Weights of a small transformer language model.
Size: 16 layers, 6 heads of 64, MLP 768 GELU, 9.89M parameters.
Architecture: LayerNorm before each block, no biases in attention or MLP, tied embeddings.
MLP neurons of a small language model. Each row is named by its layer, matrix (up: input weights; down: output weights) and neuron, and shows model dimensions 16-143. Each number is 128 + 24 x the weight over its row's rms, rounded and kept within 0 to 255.
After each neuron's rows, "fires on" lists the tokens most often at its 100 highest values on Wikipedia text that the model never trained on; "fires before" lists the tokens most often just after its 100 highest values on Wikipedia text that the model never trained on.

L13.up733 [126 103 114 187 132 154 126 106 102 135 156 161  96  92 128 106 122 169 140 106 170 178 150 123 143 136 151 138 144 152 153 150 148 123 146 145 138 108 150 133 162 111 153  81 161 144 149  86 153 173 129 104 131 138 157  97 106 131 112 101 150 146 144 132 126 145 128 133  91 127  92  96 152  91 130 134 114 129 100 114 129  77 161 111 133  89 116 139 103 129 131 126 102 114 134  78 138 101 134 121 132 100 124 108 157  87  98 147 177 125 128  86 134 143 138  57 125 137 108 146 101 103 124 116 171 119 116 108]
L13.down733 [ 84  93 103  87 173 124 145 144 133 151 124  93  98 174 142 160  85 148 150  91 118  93 137 103 172 102 160 124 129 123 122 158 131 144 106 113 112 110 146 170 143 136 154 144  93 152 115 165 154 140 181 154 138  99 116 112 126 112 123 139 114 109 140 157 131 121 131 119  88 144 139 159 128 162 118 134 121 146  79 135 169 120  89 131 130 134 156 122 146  90 141 138 117  89 122 131 134 165 108 141 122 140 152 129  91  98 114 104 113 144 139 119 118 137 112 108 146 125  95 101 114 132 116 116 135 119 146 187]
fires on: "6", "8", "7", "9", "5", "2"
fires before: "2", "5", "6", "7", "1"

L2.up258 [144  98 117 126 113 167  70 149 123 138 165 133 109 154 152 161 190 151 159 182 119 153 148 129 107 139 133 127 123 131 106 130 102 135 120 122 121 152  85 143 134 132  93 145 118 101 118 111 127 137 141 150 143 122 117 116 133 156 167 152 138 138 123 129 147 164 136  97 129 154 129 129 153 157 106  97  90  97 103 142 119  83 128  99 180 138  65 146 102 142 163 167 115 119 144 160 123  97 113 125 125 155 165 130 135 214 167 140 109  99 128 161 152 134 158 104 130 103  84 141 129 114 123 137 118 154 113 112]
L2.down258 [126 151 106 148 126 105 108 145 138 123 163 104 122 144  98 113  92 173 150 120 112 143 134 120  94 110 129 104  97 142 123 128  34 136 115 131 122 168  70 126 150 153 132 134 134 142 140  72 134 161 124 127 148 131 161 139 101 159 163 133 134 114 128 157 108 116 124 144 129 168 141 118 157 120 126 161 118 107 139 174 105  84 150 133  72 178  96 132 126 147 160 126  72 155 164 134 153 103 139 128 123 121 138  89 121 144 154  99 129 131 125 139 110 123 167 171 139 106 120 113 111 146  74 157 161 134 138 122]
fires on: " ==", " ===", "=="
fires before: "\n"

L2.up590 [130 109  90 132 163 127  87 120 155 135 130 117 134 109 124 125 152  87 156 134 116 126 178 171 110 113 127 103 129  83 156 130 133 122 151 172 107 128 170  98 133 163 100  98 148 118  95 148 127 132 130 159 112 117 123 114 160 117 120 107 117  88 125  93  94 139 122 149 155 123 105 121 134 132 147  94 144 117 174  99  72 139 133 121 131 149 180 126 151 129  68 101 151 114 102  92 147 140 112 151 141 150 155 140 117 111 145 126 109 102 143 117  67 155 141 116 139 161  94 132 126 125 108 118 168 156 147 132]
L2.down590 [124  94 129 119 168 150  98 104 118 139 125 135 113 120 109 121 133 105 141 145 113  84 136 152 146 177 148  89 124 100 113 109 116 122 126 119 130 130 155 125 115 109 150 116 120  92 127 149 138 129 133 125  58 120 121 131 180 145  96 141 130 144 133 101 110 138 108 142 131 118 134  48 151 165 135 162 136  81 205  97 109 160 108 115 159 113 104 125 146 165 109 160 109 135 143 137 181 115 116 128 125 185 118 141 111 109 122  95 142 103 161 134  98 122 130 115 167 102 147 127 112 120 100 132 174 155 112 173]
fires on: " se", "se", " ne"
fires before: "e", "en", "qu", "a", "ven", "ction"

L2.up481 [138 118 116 146 136 153  95 155 120 134 121 190 110 108 104 155 127 130 171  97 144 130  98 139 128 149 103 118 133 121 117  95 124 135  96 162 153 114 129 157 117 117 136 122 125 125 150 156 113 166 114  95 125 115 122 133 129 122 139 145 148 142 128 155  75 138  81  74 127 153 124  97 118 112 109 142 134 153 135 155  96  74 152 145 127 115 125 119 123 130 108 147 120 112  89 145  95 157 136 145 183 137 131 102 142 143 158 136 116 103 179 180 175  99  93 138 102 128 126 138 145 117  74 126 145 138 110 129]
L2.down481 [100 150 123 121 141 132 142 112 102 136 138 152  78 108 128 184  91 104 116 104 189 154 125 157 124 132 125 116 110 130 103 129 115  90 127 112 113 170 140 129 113 118 131 162 126  87 176 116 147 160 102 160 152 161 130 121 159 131 122 108 119  89 132 147  96 123 101 107  76 138 114 114 151 122  93 126 187 116 157 147 169 118 117 115 100 114 116 109 120 172 174 133 138 101 110 126 118 173 153 113 115 117 112 133  93 117  86 103 138 137 153 103 122 126 102 136 110 145 101 135 116 151  77 145 147 126 107 124]
fires on: " comm", " Comm", " Val", " Am", " more", " contin"
fires before: "ission", "on", "and", "un", "it", "ander"

L5.up167 [139 149 105 173 131 127 135 154 113 162 133 141 120 127 140 133  92 119 154 111 133 123 138  97 141 155 118 103 120 162 122 161 113 107  92  87 125 157 121 149 135 116 116 133 120 172 148  64  92 103 130 127 163 141 152 139  86 124 144  92 128 100 158 133  98 113 121 124 133 193 112 157 129  85 158 137  86 114 128 150 136  93 136 139 125 156 118 122 117 151 123  86 118 129 128 117 162 119 107 149  92 145 171  98 114 138 135 165 141 113 140 196 133 125 137 121 122 108 109 161 146 145 153 137 136 123 167  94]
L5.down167 [140 105 133 176 112 105 132 160 117 112 154 133  74 127 103 131 129 141 139 140 173 109 123 121  97 146 108 127 128 137 157 124 114 123 138 148 116 138 146  73 178 139 118 144 135 108  97 143 115 134 127 108 188 122 123  59 119 112 159 163 144 196 145 136 121  90  97 118 164 116 142 139 103 127 134 131 105  86 124 137 119  84 117 128 131 141 113 129 148 143 152 115  90 124 112 145 136 153 112 127 116 159  97  91 152 138 189 106 169 138 122 120 124 132 100 148 149 113 107 118 117 135  93 174 143 128 129 135]
fires on: " ==", " ===", "===", "=="
fires before: "\n", "=="

L2.up643 [190 133 132 141 178 118 133 156 146 100 128 133 115  87 136 142 156 107 106 125 111 183 147 153 110 117 126 156 158 114 142 103 110 126  68 114 101 112 115 131 112 121 152 100 127 167  96 152  97 104 150 101 132 119  99 157 138 111 199 114 121 159  81 131  88 163 127  84 138 177 141  66 132 119 105 105 138 114 164 152 170 125  75 130 117 162 121 103 159 120 139 127 107 108 159 123 116 135 139 102 112 106 153 131  90 145 121 157 101 116 162 160 113 155 112 134 175 146 139 123 116 138 140 130 131 166 118 110]
L2.down643 [128 142 155 165 107 145 143 173 143 111 141 153 127 123  92 146 124 127 113 142 111 127 123 149 111 123 140 161  70 152 130 139 115 137  77 122 108 108 145 111 129 110 132 167 155 105 121 116 112 137  87 155 101 151 120 154 119 121 160 107  86 172 142 149 127 137  89 134 110 120  97 123  96  94 123  93 175 143 146 134 150  99 108 137 131 120 122 150 135 129 135 186 107 152 122 147 151 108 143  92 133 144 162 139 117 149 177 127 108 107 149 115  96 167 147 107 138 163 105 106 141 152 109 117 135 105 143 111]
fires on: "\n", " ==", " by:", "s:", ":"
fires before: "\n", "-", "=="

L4.up273 [139 168 124 133 125 157 130 141 130 156  91 132 135 117 120 111 116 163 146 133 115 141 149 104 122 133 101 102  90 133 110 121 104 152  99 155 177 100 178 148 115 113 151 116  97 119 110 105 109 176 134  87 136 146 126 115 167  93 151 144 110 159  99 130 152 131 191  92 159 147 145 135 140  96 167 157 131 115 120 103  96 152 139 123 159 167 116 138 152  83 132  81 132 108 133 150 112 140 109  97 155 137 118 151 169 141 142 112 120 154 103 111 105 119 163 124  90 101 111 162 135 123  93 114 103 156 185 123]
L4.down273 [114 134  88 127 137 147 126  92 109 125  82 147 123 108 122 144 135 109 125 135 140 157 138 134  92 137 108 157 125 140 118 126 132 117 112 154 137 105  87 114 153 125 179 106 114 182  87 102 109  96 128 166  70 105 153 115 119 128 144 101 108  92 121 146 174  94 135 143 116 134 159 107 133 130 111 119 116 109 160 128 142 159 143 116 104 172 147 117 123 115 145 156 139 148 145  83 141 119 111  64 127 120 156 120 132  70 154 119 152 115 146 121 115 129 152 171  95 125 120 160 126 160 123 132 147 147 118 120]
fires on: "===", " =", " of", " ===", "–", "===="
fires before: "\n"

L2.up626 [138  91 116 179 146 122 137  80 141 106 150 195 130 107 176 160 151 122 132 124 144 125  90 109  94 170 133 134  93 111 126 138 152 145 146  89 128 113 163 171 129 114 142 102  94 151 137 157 122 131 120 127 118 160 152 122 163 168 110  91 102 105 103 128 124 137 134 115 156 109 132 133  86 127 143 111 132 124 142 107 105 130 103  85 112 131 149 127 111 114 117 107 117 153 149 147  85 142 116 119 153 205 139 158 163 147  91 124 140 141 104 131 148 162 117 160 139 131 148 151 122 126 117 106 124 135  80 136]
L2.down626 [161 123  77 153 141 144 120 113  98 135 124 116 130 135 183 140 100 132 138 122 110 118 141  53 109 166 102 159 116 115 159 134 147 195 107 102 112 138 169 160  88  87 104  83  91 139 114 133 145 174  94 131 148 135 121 158 146 112 155 188 160 136 111 144 129 155 143 107 128  88 143 108 160 168 135 151 119 138 110 129 104 133  66  84  98 120 171 117 148 120 149  81 133 159 164 157 146 133 145 110 154 153 102 167 177 139 149 134 107 120 104 121 162 109 142 157 142 139 122 159 121 148 135 127 116  81 162 122]
fires on: " U", " Sm", " Bra", "ose"
fires before: "ith", "K", "z", "p", "all"

L13.up373 [ 92 181 121 103 161 152 137  99 150 121 134 164 158 142 171 148 164 148 130 118 152 116 125 128 101 131 149 107  94 103 115 142 135 159 119 136  83 148 150 120 117 119 107  92 144 122 155 162 121 130  97 108 111 132 152 158 116  54 149 162  92 142 131 120 101 126 161 148 180 136 128  68 145 123 172 117 105 134 114  88 147 128 148  97 114 154 117 138 168 143 117 118 123 140 114 156 126  48 107 143  97 134 141 120 108 138  94 147 157 168 109 176 116 109 138  83 121 136 124 131 108 100 164 136 151 123 133 106]
L13.down373 [134 154 126 149 122 119 137 109 150 147 126 104 118 117 129 121 137 106 122  75 117 171 156 128 136 109 146  68 127  91 130 131 142 143 110 138  93 128 136 161 113 115 103  86 157 111 156 105 136 129 140 168 111 117 104 129 142 113 172 128 177 138 177 117 130 130 133 122 131 179 125 104 103 151 129 119 151 123 149 149 156 159 141 130 156 123 135  87 151 138 154  60 172 115 101 121 142 155 100 114 138 119 151 196 129 149 102 173 178 138  88 108 147 123 121 115  81  95 155 169 152  87 167 154 143 129 112 150]
fires on: "ect", "om", "at", "on"
fires before: "ic", "ure", "ural", "ary", "ric", "ies"

L2.up311 [167 178 164 144  66 152  79 130 152 122 139  95 107 145 136 175 124 106 127 115 139 123 110 124 138 162 141  97 129 140 121 107 117 121 119 101 137 126 100 175 115 106 122 118 135 128 167 129 124 170 146 117 145 127 100 128 179 101  64 138 111 153 106 168 134 100 121 104 121 134 138 115  89  86 123 129 135 127 146 124 135 106 142 159 125 111 124 134 154  97 115 110 170 138  97 138 145 110 151 102  94 169 123 137 140 141 137 122  92 138 180 150 151  98 143  97 124 131 167 107 122 111 131 105 121 124 133 155]
L2.down311 [142 105 131 170 136  99 125 115 145 173 151  95 105  92 149 148 134 129 129 123 165 167 122 131 126 118 136  96  90  93 118  81 134 122 109 132  95 167 135 150 157 149 140 109 146 111 162 142 112 157 117 102 135 130 116 110 135 111 132 119  98 136 148 129 110 114 139 128 131 141 138 148 115 134 119 128 126 168 149 112 122 127 130 127  94 117 134 114 156 151 158 114  84  99  84 137  47 136 159 106 157 173 116 106 159 112 126  92 125 117 134 119 149  87 138 136 108 138  97  73 133 153 134  92 169 119 149 135]
fires on: " is", " =", "In", " was", "1)"
fires before: "\n", " a", "ternational", " the"

L4.up295 [117 127 155 137 129 116 104 160 128 138  94 154 135  86 131 105 132 129 105 120  86 133 152 103 113 130 113 109 132 145 155 133 119 124  80 107 138 119 119 126 164 103 131 101  91 160  95 105  83 112 149 123 132 128 119 139 178 154 149 171 128 137 127 133  83 100 151 111 131 188 138 117  65 107 148 105 117 153 114 159 141 110 126 160 120 136 117 116 134 150 138 100 122 123 134 142 144 127 135 135 156 157 138 143 125 140 130 120 162 116 150 148 114 132 154 137 118 135  81 144 158 125 110 170 147 129 139 152]
L4.down295 [167 128 104 128 112 110 113 134 111 117 144 112 109  82 150 118 126  93 135 100 147  97  86 188  94 114 126 149 148 123 142 134 120 163 140 152 126  73 167 143 103  99 110 135 154 132 183 150  98 183 106 123 148  88 115 142  92 116 164 101 127  60 138 136  99 149  85 155 101 153 173 148 128 103 133  89 107 124 127 128 101 158 148 164 135 170 126 126 149 104 155 112 107 133 113  97 152 153  93 122 119 107 130 126 122 101 147 130  94 110 103 125 136 141 156 102 112 152 133  95 157 180 148 136 151 168 112  56]
fires on: "==", "===", "ig", "ult", "c", "pl"
fires before: "\n", "ra", "y", " |"

L5.up467 [142 150  98 169 134 204 106 113 150 151 142 131 100 142 157 127 140 150 149 184 125 107 164 145 108 124 149 123 158 159 133 108 116 103 120  98 112 101 146 113 149 141 123 118 103 145 108 106 111 110  97 148 112 128 103 140 161 129 118 164  89 116  88  88 106 101 116 111 158 137 181 133  86  84 163 110 128 121 146 123 112  97 149 143 139 182 141 128 137 104 145 134 116 118 118 136 107 107 133 164 154 137 121 138 134 124 172 141  98 115 101 142 128 116 148 106 130 100 135 148  93 160 132 137 157 118 136 132]
L5.down467 [118 160 110 147 138 156 102 113 139 119 106 117 102 106 105 149 103 138 144 156 131 124 130 134  97 150 128 135 133 106 140 135 172 135 114 105 113 165 122 110 167 141 127 130  98 156  82 111 114 163 126 133  99 140 157 163 100 117 147 113 118 157  97 137 134 137 142 130 130 174 166 120 122 126 100 148 125 112 178 122  94  98 131  87 128 139 135 147  95  97 132 127 111 119 140 101 150 103 106 144 190 146 128 102 100 113 128 114 151  68  90  88 122 121 142  94 126 107 132  97 158 127 136 177 139 137 152 101]
fires on: " ===", " ==", "===", "===="
fires before: "\n"

L4.up80 [142 116 116  95 140  99 107 137 150 110 112 124  99 142 142 122 168  92 140 141 172 142 146 134 115 134 103 147 108 113 162 126 114 125 124  91 141 146 143 136 159 101  96  83 118 129 109 152 148 139 137 167 144 129 156 122 167 131 102 129  86 120 112 104 137 139 107 151 113 125 129 117 113 155 112 122 124 138 161 140 179 138  97 143  91 132  64 149 131 131 111 151 110 142 122 144 123 140 128 154 190 157 117  93 141  94  99  95 144 105 120 115 107 155 156 109  98 155 134 115 163 157 153 168 148 141 177 104]
L4.down80 [163 111 120 128 127  90 104  80  76 137  96 146 140 149 145 159  98 105 118 139 111 156 166 150 109 109 121 203 127 140 135 167 125  99 120  71 157 150 121 121 144 112 146 118 127 121 128 129 143 125 142 123 124 126 131 133  75 125  82  89 100 114 121 200 166 147 126 143 109 103  91 153 102  94  95 129 106 116 158 122 117 132 142 100 107 189 127  92  91  93 102 149 176 132 130 127 118 151 134  88 122 135 133 138 112 115 174 121 116 139 139 119 147 137 125 146 113 144 127 118 168 121 146 106 107 101 114 146]
fires on: "\n", " and", " who", "es."
fires before: "|", "\n", "-", " For"

L4.up699 [143  95 134 129 132  96 122 128 205 119 143 134 121 138 181 201 139 111 141 128 109 127 111 155 147 111 146 125 131 114 122 138 143  92 131  99 162 135 122 123 119 126 145 110 158  92 130 142 134 110 154 137 170 137 132 123 100 118 152 137  74 129  79 148 106 144 157 111 101 167 145 152  81 132 122 105 114 117 144 198 108 125 133 149 158 195  88 114 118 120 144 144 158 110 131 125 123 101 111 114 132 113 117 134 144 118  55 126 124 107 119 146 128 141 123 123 102 129 125 117 105 103 144 135 139 151 142 112]
L4.down699 [123 132 136 136 116 114 164 119 111 134 111 145 138 180 102  88 102 111 132 117 124 148 117 144 114 181 126 126 138  99 121 147  81 112 119 108 127  95 131 105 122 122 134 105 135 108 121 196 131 156 137 103 172 131 150  80 118 155 106 116  98 102 132 140  88  97 125 100  86 157 144 117  79  85  90 158 124 142 120 141 115  93 124 135 158 130 117 149 148 152 126 107 162 145 113 101 153 138 114 114 114 151 142 141 119 129 134 168 159 127 139 164 120 127 122 180  80 117 109  82 152 141 162 148 141  93 149 168]
fires on: "\n", "==", ":", " app", ".", " =="
fires before: "\n", "|", "l", "00", "s"

L9.up377 [128 157 113 126 128 132 116 124 136 127 120  81 102 104 110 122 115 116 115 143 112 113 120 170  99 111 124 129 127 108 122 181  69  94 124 105 139 150 115 141 144 114 131  98 120  93 157 143 128 101 128 130 130 155 161 142 132 138 113  80 147 138 118  65 140 154 124 176 107 125 121 131 122 130 167 123 113 147 139  83 173 120 159 116 164 150 144  91 125 112 132  91 133 135 142  97 141 159  93 132 125 129  93  99 112 126 111 123 128 140  89 104 129 124 188 161 180 171  98  96 163 147 114 119  90 133 124 123]
L9.down377 [110 137 130 125 153  98 145 131  92 161 174 120 134  99 149 142 116 177  99 140 138 120 146 137 108 140 188 125 120 146 148 226 124 158  99 120 120 156  99 100 153 116 117 139  96 109 129 135 157 104 147 105 127  99 148 127 107 106 110 174 178 130 111 157 108 109 130 136 126 113 102 130  84 112 100 142 119 130 103 107 110 140  94 138 138 120 104 149 115 109 118 146 137 169 120 172 135 118 103 133 133 114 137 123 135 157 126 117 109 147 113  67 109 151 149 127 124 134 106  82 112 139 138 142 131 105 106 143]
fires on: "\n", "\"", " |", "\".", "on", ".\""
fires before: "\n", " The"

L13.up293 [144 145 123 106 114 162 122 145 165 111 106 114  95 161 109 132 196 146 104 128 146 160 122 143  94 135  85 124 140  72 182  84 118 115 100 123 177  99 159 175 182  98  96  88 140 122 136 122 135 106 132 124 157  96 131 159 125  85 166 143 105  78 117  70 123 133 107 148 167 144 124 142  89 141 148 115 147 133 134 150 130 125 130 128 113  83 131 131 135 106 120 122 134 141 128 126 127 109 173  49 131 116 148 118 131 112 174 127 114 175 115 130  96 133 131 137 125  98 127 130 147 139 148 122 107 124 118 137]
L13.down293 [129 135 125 136 160 114 131 114 113 170 129 143 131 144 159  97 125 117 101 121 179 155 193 127 105 158 138 103 117  73 130  84 166 132 154  84 129 130  90 142 123 134 103 111 118 111 111 153 143 155 116 118 109 173 139 151 144  95 157  74 160 114 160 156 120  82 123 124 151 103 134 128  93 141  99  87  99 102 122  99 174 158 147 118 140 131 103 115  96  85 134 138 150 147 143 122 152 117 159 125 130 150 114 144  56 134 157 118 105 153 128 120  96 177  89 161  92 142 135 137 137 153 144 108 127 125 125 155]
fires on: "\n", " end"
fires before: "-", "|", "\n", "ed"

L13.up358 [127 136 139 144  93  90  69 133 167 147  91 134 166  83 143 161 140 123 123 113  74 126 171 135 129 155 115 178 104 125 148  91 107 120  90 145 105 169 148 142  97 147 108 101 132 123 168 116 130 172 103 134 142 129 126 157 144 125 125 102 111  98 138  93 138 125 125 115 139 153 148 179 134  95 167 157 129  93 115 149 125 122 147 140  94 142 136 140 136 113 152 132 109 122 125 142 149 138 159 173 102 131 139 175 171 120 144 137  83  98 100 132 140 115  94  87 128 124 111 109 110 136 116  92 142 160 166 125]
L13.down358 [134 137 110 111 168  81  97 129 107 166 103 145 100 127 129 124 139 109 142 122 120 163 133  80 112 103 128 139 145 154 133 105 189 102 128 117  91 100 100 151 133 109 115 130 155 171 105 121 136 133 126 175 129 103 133 113 154 129 107 125  87 109 165 127 170 131 161 104 142 104 119 160  86 118 124  95 128 128 148 117 149 136 128 125 136 121 113 139 130 152 157 120 172 108 126 112 126 103  97 110 127 183 143 141 117 110 131 128 124 119 113 115 147 123 132 101 154 138 114 127  99  97 148 154 124  96 137 130]
fires on: " 18", " (18", " 193", " 198", " (19", " (199"
fires before: "0", "2", "7", "4", "1"

L6.up310 [100  84 144 148  77 145  92 147 117  95 133 129 119 137 152  86 143 138 165 142 175 120 135 164 124 107 176 161 142 123 114 169  91 173 134 153 144 123  80 153  99 123 150 151 168 161 121 131 105 154 114 136 154  95 167 155 140 129 113  90  58 115 120  95 139 126 114 108 141 125 114 135 111 135 115  94 134 138 138 159 133 100 109 137 149 151 170 117  88 121 167 134 127 116 120 108  84 139 114 103 139 103 109 115 114 114 158 124 145 130 116 125 155  92 105 156 106 111  95 128 137  96 153 123 129 111 127 114]
L6.down310 [149  89 143 106 139 111 147 114 133  84 137 125 103 122 133 105 113  99 132 171 163 134  98  93 142 152 114 127 124 149  95 141  94 147 120 131 103 140 128 128 128 117 138 117 132 103 141 131  85  96 116 109  82 138 160 155 145 151 126 151 137 160 184 122  94 124 105 109 167  83 127 122 113 116 126 156 127 137 133 122 115 157 110 138 145 110 122 167 128 147 139 186  82 172 104 136  78 123 124 147 137 148  89 147 142 119 161 115 129 120 101 123 137 140 123 131 143 140 110 129 135 171 142 130  86 125  82 107]
fires on: " comm", " during", " Comm", " exp", " s", " att"
fires before: " the", "ission", "and", "on", "em", "ander"

L2.up394 [159 141 144 113 143 125 158 130 117  91 159 130 167 131 157 139 118 147 106  86 159 105 122 126 121 158 120 113 100 150 137 139 153 104 131 156 148 140 172 134  87 140 122  86 123 109  80 123 136 139 143 134 147 123 143 162 120 137 179 157 147 133 158 137 115 135  79  72 124 105 110  94 128 125 133 134  88  98 110 156 139 111 132 110 136 153 160 109 132  94 162 103 106 115 140  66 140 146 117  97 137 159 107 125 109 115 146 130 141 139 131 103 130 127 114 106 136 104 146 115 132  92 108 100 155 175 148 152]
L2.down394 [145 167  97 141 127 147 119 126 124 133  82 120 108 120 147 104 107 111 140 115 118 103 155 132 142 121 145 107 150 103  92 152 140 162 110 108 150  90 131 163 101 122 162 143 144 165 121 116 136 127 119 123 126  87 141  95 156 193 132 162 111 161 113 147 111  69 150 169  99 118 105 137 140 148 148 121 140 104 158 153  87 119 110 123 135 134 102 139 144 149 109 140 145 116 116 179 182 156 123 131 130  78  88  84 113 144 117 125 175 117 136 151 165 138 119 100 156 130 112 148 128  73 175 114 109 118 134 158]
fires on: "|---|---|---|---", "|---|---", "omin", "andid", "ounc"
fires before: "|", "|---|", "ate", "|---|---", "ill"

L6.up354 [121 139 113 146 155 103 124 116 100 141 143 142 135 106 111 145 137 129  78 164  92 161 142 177  73  87 106 113 147  73 134 153 133 140 162 132 149 164 164 131 120 119 112 108 118  68 126 165 105 141 123 151 135  94 124 151 112 147 134 112 118 129 158  72 108 165 135 138 147 133  99 150 115 103 106 131 158 130  95 115 155 142 120 152 116 144  84 113 121 107 117 148  87 152 142 100 155 157 122 106 175 108 109 113 116 120 118  82 158 119 121  70 111 137 171  97 133 120 114 126 130 172 159 169 119 114 154  82]
L6.down354 [121 104 149 147 162 127 121 139  65  76 128 139 116 149 140 172 105 141 133 144  97 144 170 137  90 133 132 190  80  98 124 188 118 129 119  89 165 150 138 105 187 131 138 119 117 114 116 124 129 133 150 140 110 136 176 118 111 103 138 117 142 136 112 123 141 149 105 157 133 119 138 136  81 131  83 166 112 148 175 137 164 122 146 140 109 130 105 116 112 139  99 114 148 129 142 162 140 117 117 122 157 129 131 100 116 116 142  77 122 130 112 132 102 152 130 167 103 103 127 119 133 148 118 162 170 122  98 158]
fires on: "s.", "\n", ".", ").", "es."
fires before: "\n", " The", " This", " In"

L4.up592 [ 88 135 138 152 129 135 145 111 121 129 104 150 176 146  98 120 130 155 104 103  85 147 102 171 145  69 146 103 142 125 106 129 142 124 133 142 132 133 131 122 126 120  98  79 102 152 133 102 150 135 122 114 175 115  70 134 146 110 150  98 113 150 134 143 113 106 117 168 130  99 123 122 112 154 145 139 109 127 117  97 117 121 151  92 129 124 141 144 151 151 126 117 138 144 120 114 111 148 160 127 152 144 157 157 121 149 131 184 185 117 114 107 104 151 115  79 112  71 137  89 115 136 118 120 134  94 109 173]
L4.down592 [125 155 119 126 128 143 132 127 141 147 160 131 117 113 103 137 155  99 106 133 122 121 126 117 162 122 117  91 102 142 116 118 167 129  98 167 107 114 143 129 112 132 105 126 165 151 116 158 166 133 145 119 148 114 108 145 111 143 120 136 120 121 118 149 127 104  95 129  60 141 116 116 124  86 129  86 121 123 103 120 137  86 138  88 125 136 162 120 142 144 122 167 189 116 111 144 149 113 155  95 172  92  88 103 124 126  95 167  90 108 138 144 176 145 132 145 161  88 131 123 153 137 139 106 124 137 148 161]
fires on: "|---|---|---|---", "ubl", " adv", "enc", "|---|---", " fin"
fires before: "|", "ican", "ance", "|---|", "is", "es"

L4.up627 [183  96 140 137 126 128 108 113 115 132 154  89 106 156 104 142 177 141 141 134 121 120  99 145 128 100 151  89 144 103 106 128 107 145 120 125 103 149 148 157 116  95 155 115 104 127 116  95 141 105 131 177 110 147 154 124 117 168 110 155 136 133 147  63  98 114 103 124 153 147 157 122 120  97 139 119 130 119 128 103 145 155 151 113 109 150 102 130 156 136 135 123 154 124 133 100 130 124 131 119 122 110 141 125 129 151 150 109 156 102 162  94 122  86 158 120 152  93 132  93 139 133 145 150 108 102 159 105]
L4.down627 [154 148 134 187 130 107 110 125 130 120 104 140 139 105 119 121 129 119 168  92 143 113 151 126 123 144 137 173 162 124 158 116  97 134  81 120 128 177 119 146 158 139 127 125 130 142  89 125 151 128 118  77  98  84 126 120  79 100 150 101 195 101 114 143 142 152 172 131 111 139 195 138 120 139 115 149 132 112 133 123 107 102 118 133 121 149  94 119 154 121 144 127 129 174 116  83 106  98 113 101 116 104 132 111 128  98 106 151  99 170  96 148 118 116 128 139 130 164 132 159 126 160 140 127 114  84 141 137]
fires on: " =", " oper", "uc", " is", "ul", " camp"
fires before: "\n", " a", "ure", "ating"

L8.up517 [166 135 178 138 157 126 145 150  96 129 141 140 133 141  95 169 159 113 119 123 118 127 137 148  91 131 103 138 147 120 162 102 102 112 126 133 106 150 128 201 173 180 102  78 118 134 113 123 116 117 117 143 127 166 145 143 153 121 140 111 103 153 136  82 112 125 146 114 153 140 141 139  91 128 125 118 126 142 110 184 164 123 163 129 154 154 105 134  75 103  97 131 171 159 158 165  93 123 134 146 135 128  93 123 114 124 133 123 143 110 140 108  91 126 144 164 105 165 145 136 112 162 135 134  91 112 143 129]
L8.down517 [148 134 112 127  77  97 162 144  95 130 118 177 133 166  98 135 123  89  81 132 129 194 148 151 119 132 165 159 150 105 165 131 150 119 129 116 153 129 138 143 220 145 108 116 106 147 109 154 113 127 129 150 112 157 131  99 144 101 129 128 131 106 164 134 151 112 162 125  99 103 119 110 122 130 145  96 132 140 125 181 152 112 135 145 151 152  49 111 120 125  87 127 158 123 126 137 147 105 109  73 110 140 117  75 149  88 143 126 135 138 167 100 123 129 101 161  99 103 123 137 181 140 104 140 122 107 118 142]
fires on: "\n"
fires before: "-", "\n", "|"